MLP neurons of a small language model. Each row is named by its layer, matrix (up: input weights; down: output weights) and neuron, and shows model dimensions 352-447. Each number is 50 + 15 x the weight over its row's rms, rounded and kept within 0 to 99.
Before each neuron's rows, "fires on" lists the tokens most often at its 100 highest values on Wikipedia text that the model never trained on.

fires on: "\"", " would", "k", "ini", "th"
L3.up339:67 41 38 48 62 47 59 78 67 51 36 78 36 59 66 44 35 47 39 34 52 54 64 50 50 50 36 44 54 46 64 24 57 48 55 54 39 46 54 44 77 42 37 33 59 67 49 41 69 71 51 63 39 59 30 56 29 38 76 40 40 72 65 55 37 58 85 30 63 68 67 59 16 57 64 76 38 49 53 40 37 42 34 73 40 45 32 65 64 49 51 61 78 46 31 40
L3.down339:28 72 78 39 43 75 51 34 33 58 78 37 60 53 27 57 55 64 59 70 44 37 49 52 37 44 73 56 37 65 32 55 57 72 47 55 34 49 36 40 27 23 75 53 54 27 42 52 22 43 45 52 55 36 73 57 61 66 43 73 59 53 40 54 49 44 13 71 59 56 44 50 81 46 27 34 54 35 50 59 64 59 85 36 70 52 50 45 48 45 64 64 44 44 77 65

fires on: "n", "ear", "1", "om", "em", " included"
L5.up1777:58 42 22 83 55 52 55 80 54 44 53 27 33 57 69 50 39 56 42 50 73 47 44 63 49 21 25 46 30 23 34 32 48 78 50 37 50 42 55 57 36 40 40 50 33 34 34 61 64 41 64 41 40 70 54 39 62 58 42 66 49 60 64 67 44 41 39 71 37 41 43 71 28 44 38 26 45 54 38 51 68 59 46 61 45 69 65 85 57 66 32 52 54 50 37 48
L5.down1777:60 44 60 52 64 63 44 52 50 27 40 63 50 53 17 37 40 34 51 81 33 65 50 43 71 51 26 35 51 70 40 47 58 27 57 51 53 75 73 40 38 75 56 39 47 51 20 41 47 24 22 65 52 36 55 40 44 64 55 59 74 46 38 21 31 83 57 41 78 33 75 45 70 57 75 57 88 55 41 55 51 54 37 32 81 29 52 55 37 56 48 52 60 37 53 29

fires on: " more", "ø", " NA", "rin", " Republican"
L3.up955:25 24 33 48 45 41 51 61 50 56 38 57 56 66 28 16 34 60 36 75 65 75 57 70 53 38 58 28 68 59 29 55 45 22 61 36 68 45 52 48 44 40 34 65 42 34 47 46 60 54 87 72 39 37 74 56 69 53 58 50 53 15 29 58 67 52 59 55 36 56 50 67 51 44 42 49 47 77 38 50 62 60 58 23 47 52 62 61 59 67 50 28 66 56 60 61
L3.down955:83 74 94 44 57 43 45 45 61 49 74 73 55 48 63 85 76 46 76 19 32 31 54 38 54 46 37 58 58 50 69 29 55 82 64 44 43 57 44 47 58 66 56 44 63 69 46 30 60 60 22 29 51 69 65 36 23 56 55 41 52 97 56 45 24 51 46 61 59 44 41 19 51 48 43 47 55 34 64 49 50 50 46 58 33 34 44 28 61 12 60 84 33 46 58 49

fires on: "7", "0", "8", "2", "4", "3"
L5.up1497:51 45 54 30 49 27 30 47 75 48 41 42 65 63 52 63 41 44 36 53 49 33 86 55 26 45 42 55 72 42 64 54 45 46 59 53 56 34 42 35 26 38 56 74 37 57 63 66 58 39 43 58 58 49 18 30 59 37 73 54 51 38 59 55 73 48 41 15 37 48 68 47 57 30 44 80 48 59 54 60 47 49 54 56 27 42 70 50 50 53 46 39 66 29 78 47
L5.down1497:52 61 43 45 36 48 61 36 59 48 44 81 46 50 56 50 52 43 51 40 51 67 31 56 74 39 51 42 29 20 58 39 51 48 50 35 58 42 42 44 77 20 44 53 34 45 66 73 43 52 58 58 47 47 73 51 45 42 44 53 43 66 60 36 55 70 66 66 39 32 26 31 25 34 51 38 56 42 56 45 37 50 46 53 97 62 30 63 63 56 70 64 41 85 49 45

fires on: " Liga", "ance", "ested", "ied"
L3.up1502:41 17 56 39 64 69 77 40 56 61 59 26 36 66 65 32 35 71 39 33 55 48 59 30 37 45 47 39 33 48 48 47 43 64 39 54 36 60 47 59 60 43 45 58 59 36 49 56 56 53 45 41 59 44 21 46 22 34 57 57 41 65 78 63 48 28 65 40 32 59 84 61 47 39 35 78 52 36 24 78 57 45 58 56 61 42 53 43 33 61 48 38 54 61 58 32
L3.down1502:62 89 53 40 29 33 11 56 43 40 28 63 56 31 41 65 66 33 65 55 41 69 59 71 53 38 53 59 73 47 53 62 70 25 48 49 66 30 50 38 40 45 50 51 24 53 66 54 29 63 47 46 30 45 70 54 86 59 52 42 46 32 28 48 47 74 26 55 60 32 30 27 59 60 50 49 36 66 68 17 34 63 44 39 51 70 55 52 53 49 43 73 48 46 51 64

fires on: " and", ",", " R", " both"
L5.up854:45 75 12 51 55 42 42 58 57 65 56 43 65 51 55 27 38 49 24 30 51 49 61 35 51 57 51 68 51 42 40 50 60 49 23 39 61 38 48 71 30 69 59 37 47 57 47 61 53 34 55 45 57 32 39 25 41 45 51 64 38 53 70 71 45 50 14 57 45 63 61 66 47 69 42 39 43 41 53 40 33 56 51 43 45 55 51 36 61 50 60 53 50 47 44 46
L5.down854:53 28 51 58 25 66 51 46 46 39 41 46 29 50 24 46 50 37 52 26 49 48 39 54 92 30 38 34 58 64 46 49 54 65 52 64 55 50 52 24 49 30 47 70 30 33 52 45 66 67 42 62 27 64 61 57 54 75 52 67 73 97 33 81 49 77 94 64 39 42 49 23 65 44 65 65 59 60 16 60 62 48 36 50 70 54 64 42 37 41 67 47 39 55 58 47

fires on: "um", "us", "y", " family", "ul", "/"
L3.up526:32 54 51 82 63 43 74 69 70 40 73 62 49 39 10 30 52 59 57 56 63 36 74 48 38 28 48 48 29 61 36 61 45 70 32 45 52 55 36 52 59 49 67 63 56 61 49 27 45 62 58 25 48 53 46 62 27 53 31 52 29 47 53 55 45 57 56 66 54 57 60 53 50 41 63 72 28 62 26 72 16 77 73 55 31 14 36 48 63 63 48 38 64 66 40 49
L3.down526:42 46 37 32 37 65 46 26 44 58 38 43 69 69 57 54 64 15 51 52 38 41 43 68 62 55 69 79 60 31 76 37 66 27 70 65 38 50 72 53 32 18 50 32 33 45 41 73 65 37 41 64 53 38 38 24 43 53 54 33 55 60 72 50 54 58 41 23 37 60 47 37 32 57 46 47 65 35 52 42 67 34 27 47 70 63 60 41 28 41 60 42 32 40 91 40

fires on: " O", " John", " de", " Old", " General", " U"
L3.up1135:69 48 55 28 56 23 58 54 41 50 34 68 45 48 70 39 58 60 61 54 51 57 45 57 48 36 51 59 20 45 51 71 65 68 28 78 45 57 68 78 80 55 73 51 59 46 35 16 69 36 58 58 37 56 13 41 33 63 18 54 36 34 44 71 42 30 31 56 40 39 28 56 52 47 40 43 87 61 74 54 14 28 51 64 52 57 73 52 67 76 49 46 48 48 43 45
L3.down1135:54 60 46 59 54 63 33 69 62 56 64 14 48 38 36 54 21 35 25 35 43 76 71 57 55 66 58 41 73 56 47 38 32 43 90 29 55 63 41 37 36 51 44 62 34 51 63 60 55 56 55 48 49 50 57 55 59 52 73 46 28 38 45 59 47 73 56 53 63 48 75 55 56 57 66 58 32 47 23 37 75 49 68 62 39 56 35 27 42 43 99 47 60 55 46 55

fires on: "l", "p", "or", "th", " |"
L3.up848:33 51 63 40 46 72 52 34 43 61 28 77 47 50 33 50 72 46 73 50 66 36 41 65 36 47 43 69 44 55 39 36 44 66 20 59 58 33 55 42 30 43 45 52 70 40 72 46 19 39 37 66 75 45 58 52 54 71 53 52 42 54 52 54 52 47 44 60 67 51 69 37 23 60 50 65 58 52 54 58 50 56 63 67 52 56 54 39 60 46 50 81 31 56 52 52
L3.down848:67 52 42 81 63 46 19 59 50 41 53 49 58 37 84 74 36 40 40 40 42 51 61 44 50 55 50 42 66 38 64 43 46 52 55 53 36 62 28 66 85 57 52 53 66 50 46 64 81 50 44 29 40 70 38 53 46 33 35 42 40 31 52 42 41 52 63 47 33 70 34 61 37 38 49 56 38 47 65 43 49 24 40 60 58 33 54 36 20 53 37 33 64 19 59 34

fires on: " May", "it", " Texas", " began", " City"
L3.up17:52 49 51 23 36 68 56 60 55 54 22 30 32 56 78 44 36 50 53 69 48 68 63 32 42 55 68 17 45 47 62 48 53 65 24 31 24 33 48 69 52 12 41 41 46 43 56 40 60 38 36 83 82 37 45 39 53 82 46 65 39 43 44 42 53 33 57 57 38 59 49 53 55 33 35 77 52 55 61 48 64 46 61 24 37 47 48 72 25 26 49 64 72 33 20 46
L3.down17:44 58 52 62 56 24 52 30 51 49 59 78 60 44 19 63 55 36 44 36 49 28 30 65 56 36 34 80 62 59 41 41 43 37 68 79 67 44 65 48 51 90 69 50 47 56 35 57 34 73 57 23 26 49 53 65 42 15 43 35 69 62 47 59 50 77 42 35 63 69 60 43 44 58 55 32 43 43 44 49 47 55 60 65 64 40 43 37 86 65 51 46 24 70 78 45

fires on: "y", " Party", "cles", "ree", " or", "um"
L3.up392:52 47 39 61 55 63 65 88 37 45 53 25 79 69 38 53 38 39 69 64 26 36 38 66 46 51 34 46 53 21 61 45 60 46 38 65 40 46 24 49 62 60 57 36 36 26 24 43 53 59 47 21 58 78 43 26 57 71 55 44 40 41 55 33 64 40 53 30 83 44 38 39 60 48 38 56 25 62 24 45 38 53 35 59 35 39 55 59 42 71 43 42 55 30 43 40
L3.down392:50 59 55 46 53 29 40 21 39 51 39 86 47 64 41 41 58 50 40 37 58 66 72 55 60 53 67 62 70 63 38 46 59 37 76 40 65 60 73 50 51 36 44 55 55 71 70 70 45 37 36 74 38 30 54 51 41 24 66 60 52 56 37 59 28 50 45 47 41 70 52 65 58 61 57 51 62 31 60 57 45 46 78 22 62 49 69 52 46 43 77 67 50 65 48 42

fires on: "le", "ch", " October", "les"
L5.up1893:48 60 33 29 35 58 62 34 22 73 54 33 48 64 27 41 58 35 55 67 19 45 60 46 28 53 48 43 50 45 58 73 54 54 37 36 31 00 66 48 26 58 39 40 38 42 64 28 22 51 55 53 57 48 26 42 63 55 51 41 55 46 48 48 65 39 67 57 41 32 60 64 47 48 34 59 52 50 50 62 48 53 22 72 78 64 57 35 54 25 37 48 43 58 37 50
L5.down1893:31 58 73 51 79 58 34 80 85 58 83 38 51 19 77 43 40 62 40 64 53 57 57 49 78 41 52 40 32 34 36 54 35 50 61 49 30 63 35 26 52 53 64 62 57 65 60 46 67 75 52 56 54 48 65 43 21 70 53 67 21 59 46 48 50 67 42 50 68 54 42 47 56 56 70 42 41 68 52 33 54 40 69 16 43 48 64 77 49 52 54 63 62 58 62 39

fires on: "b", " for", "g", "ath"
L3.up1959:23 36 64 85 50 41 38 45 52 32 49 31 54 57 62 66 41 69 42 46 56 43 50 47 53 50 64 26 22 61 41 61 63 65 48 56 28 52 89 37 63 66 38 39 50 47 45 51 75 68 32 32 54 29 42 62 47 37 60 41 26 52 40 55 45 24 82 35 61 65 48 76 47 37 82 52 33 35 53 40 52 26 26 44 45 49 59 37 68 37 35 42 53 43 48 55
L3.down1959:66 62 35 26 52 52 41 41 46 40 45 53 52 33 38 34 60 23 61 32 56 50 52 58 47 56 41 73 82 50 64 38 20 46 40 59 59 48 02 69 48 12 65 62 54 42 62 50 23 40 68 77 34 69 65 45 67 72 62 56 94 48 51 48 52 67 19 49 61 49 59 19 46 45 28 57 53 73 34 38 37 64 56 67 57 53 36 47 33 71 62 53 40 63 53 38

fires on: "2", " found", "pat", " up", "7", "k"
L5.up447:77 46 59 30 51 63 48 34 68 49 62 56 43 24 61 45 42 51 47 71 70 46 30 52 57 40 63 38 54 53 67 16 57 70 37 42 65 71 41 39 83 20 37 51 43 49 31 64 66 62 52 30 63 72 31 24 38 56 55 55 35 09 59 35 70 53 22 39 48 47 59 67 42 43 64 74 43 61 43 66 64 43 39 49 61 40 68 40 58 58 42 36 46 27 51 26
L5.down447:67 57 23 34 46 11 41 63 51 51 27 67 42 56 52 60 58 53 36 41 54 73 42 33 49 50 47 46 53 62 58 65 43 63 34 26 55 40 50 49 37 65 50 67 41 47 53 28 48 33 63 65 47 40 37 66 53 37 66 44 58 69 48 35 47 34 70 62 18 80 31 24 53 36 37 27 60 27 43 05 61 55 61 22 73 42 35 47 61 42 55 62 55 76 41 43

fires on: "==\n", " =\n\n", " was", " born", "ius", " involved"
L3.up2018:63 55 59 30 27 45 54 65 45 32 36 40 25 28 52 30 32 50 63 70 53 68 22 59 61 50 44 56 51 53 44 52 23 54 34 66 54 54 17 70 43 44 50 63 81 56 54 53 43 51 49 57 56 47 48 51 54 71 82 57 41 43 16 40 54 52 49 60 53 67 27 51 50 56 46 49 58 35 60 37 42 66 68 54 11 77 51 54 60 82 48 34 93 30 49 48
L3.down2018:37 41 51 68 61 47 33 44 63 59 51 49 48 68 40 68 36 51 30 11 55 41 82 57 33 68 57 39 42 39 53 46 66 64 54 29 62 52 67 34 42 46 54 46 16 46 45 67 37 58 74 26 43 65 34 57 61 53 43 46 72 58 95 54 29 45 29 31 56 61 47 86 53 53 53 56 40 55 26 61 76 51 12 59 73 39 46 32 51 46 24 52 29 79 65 54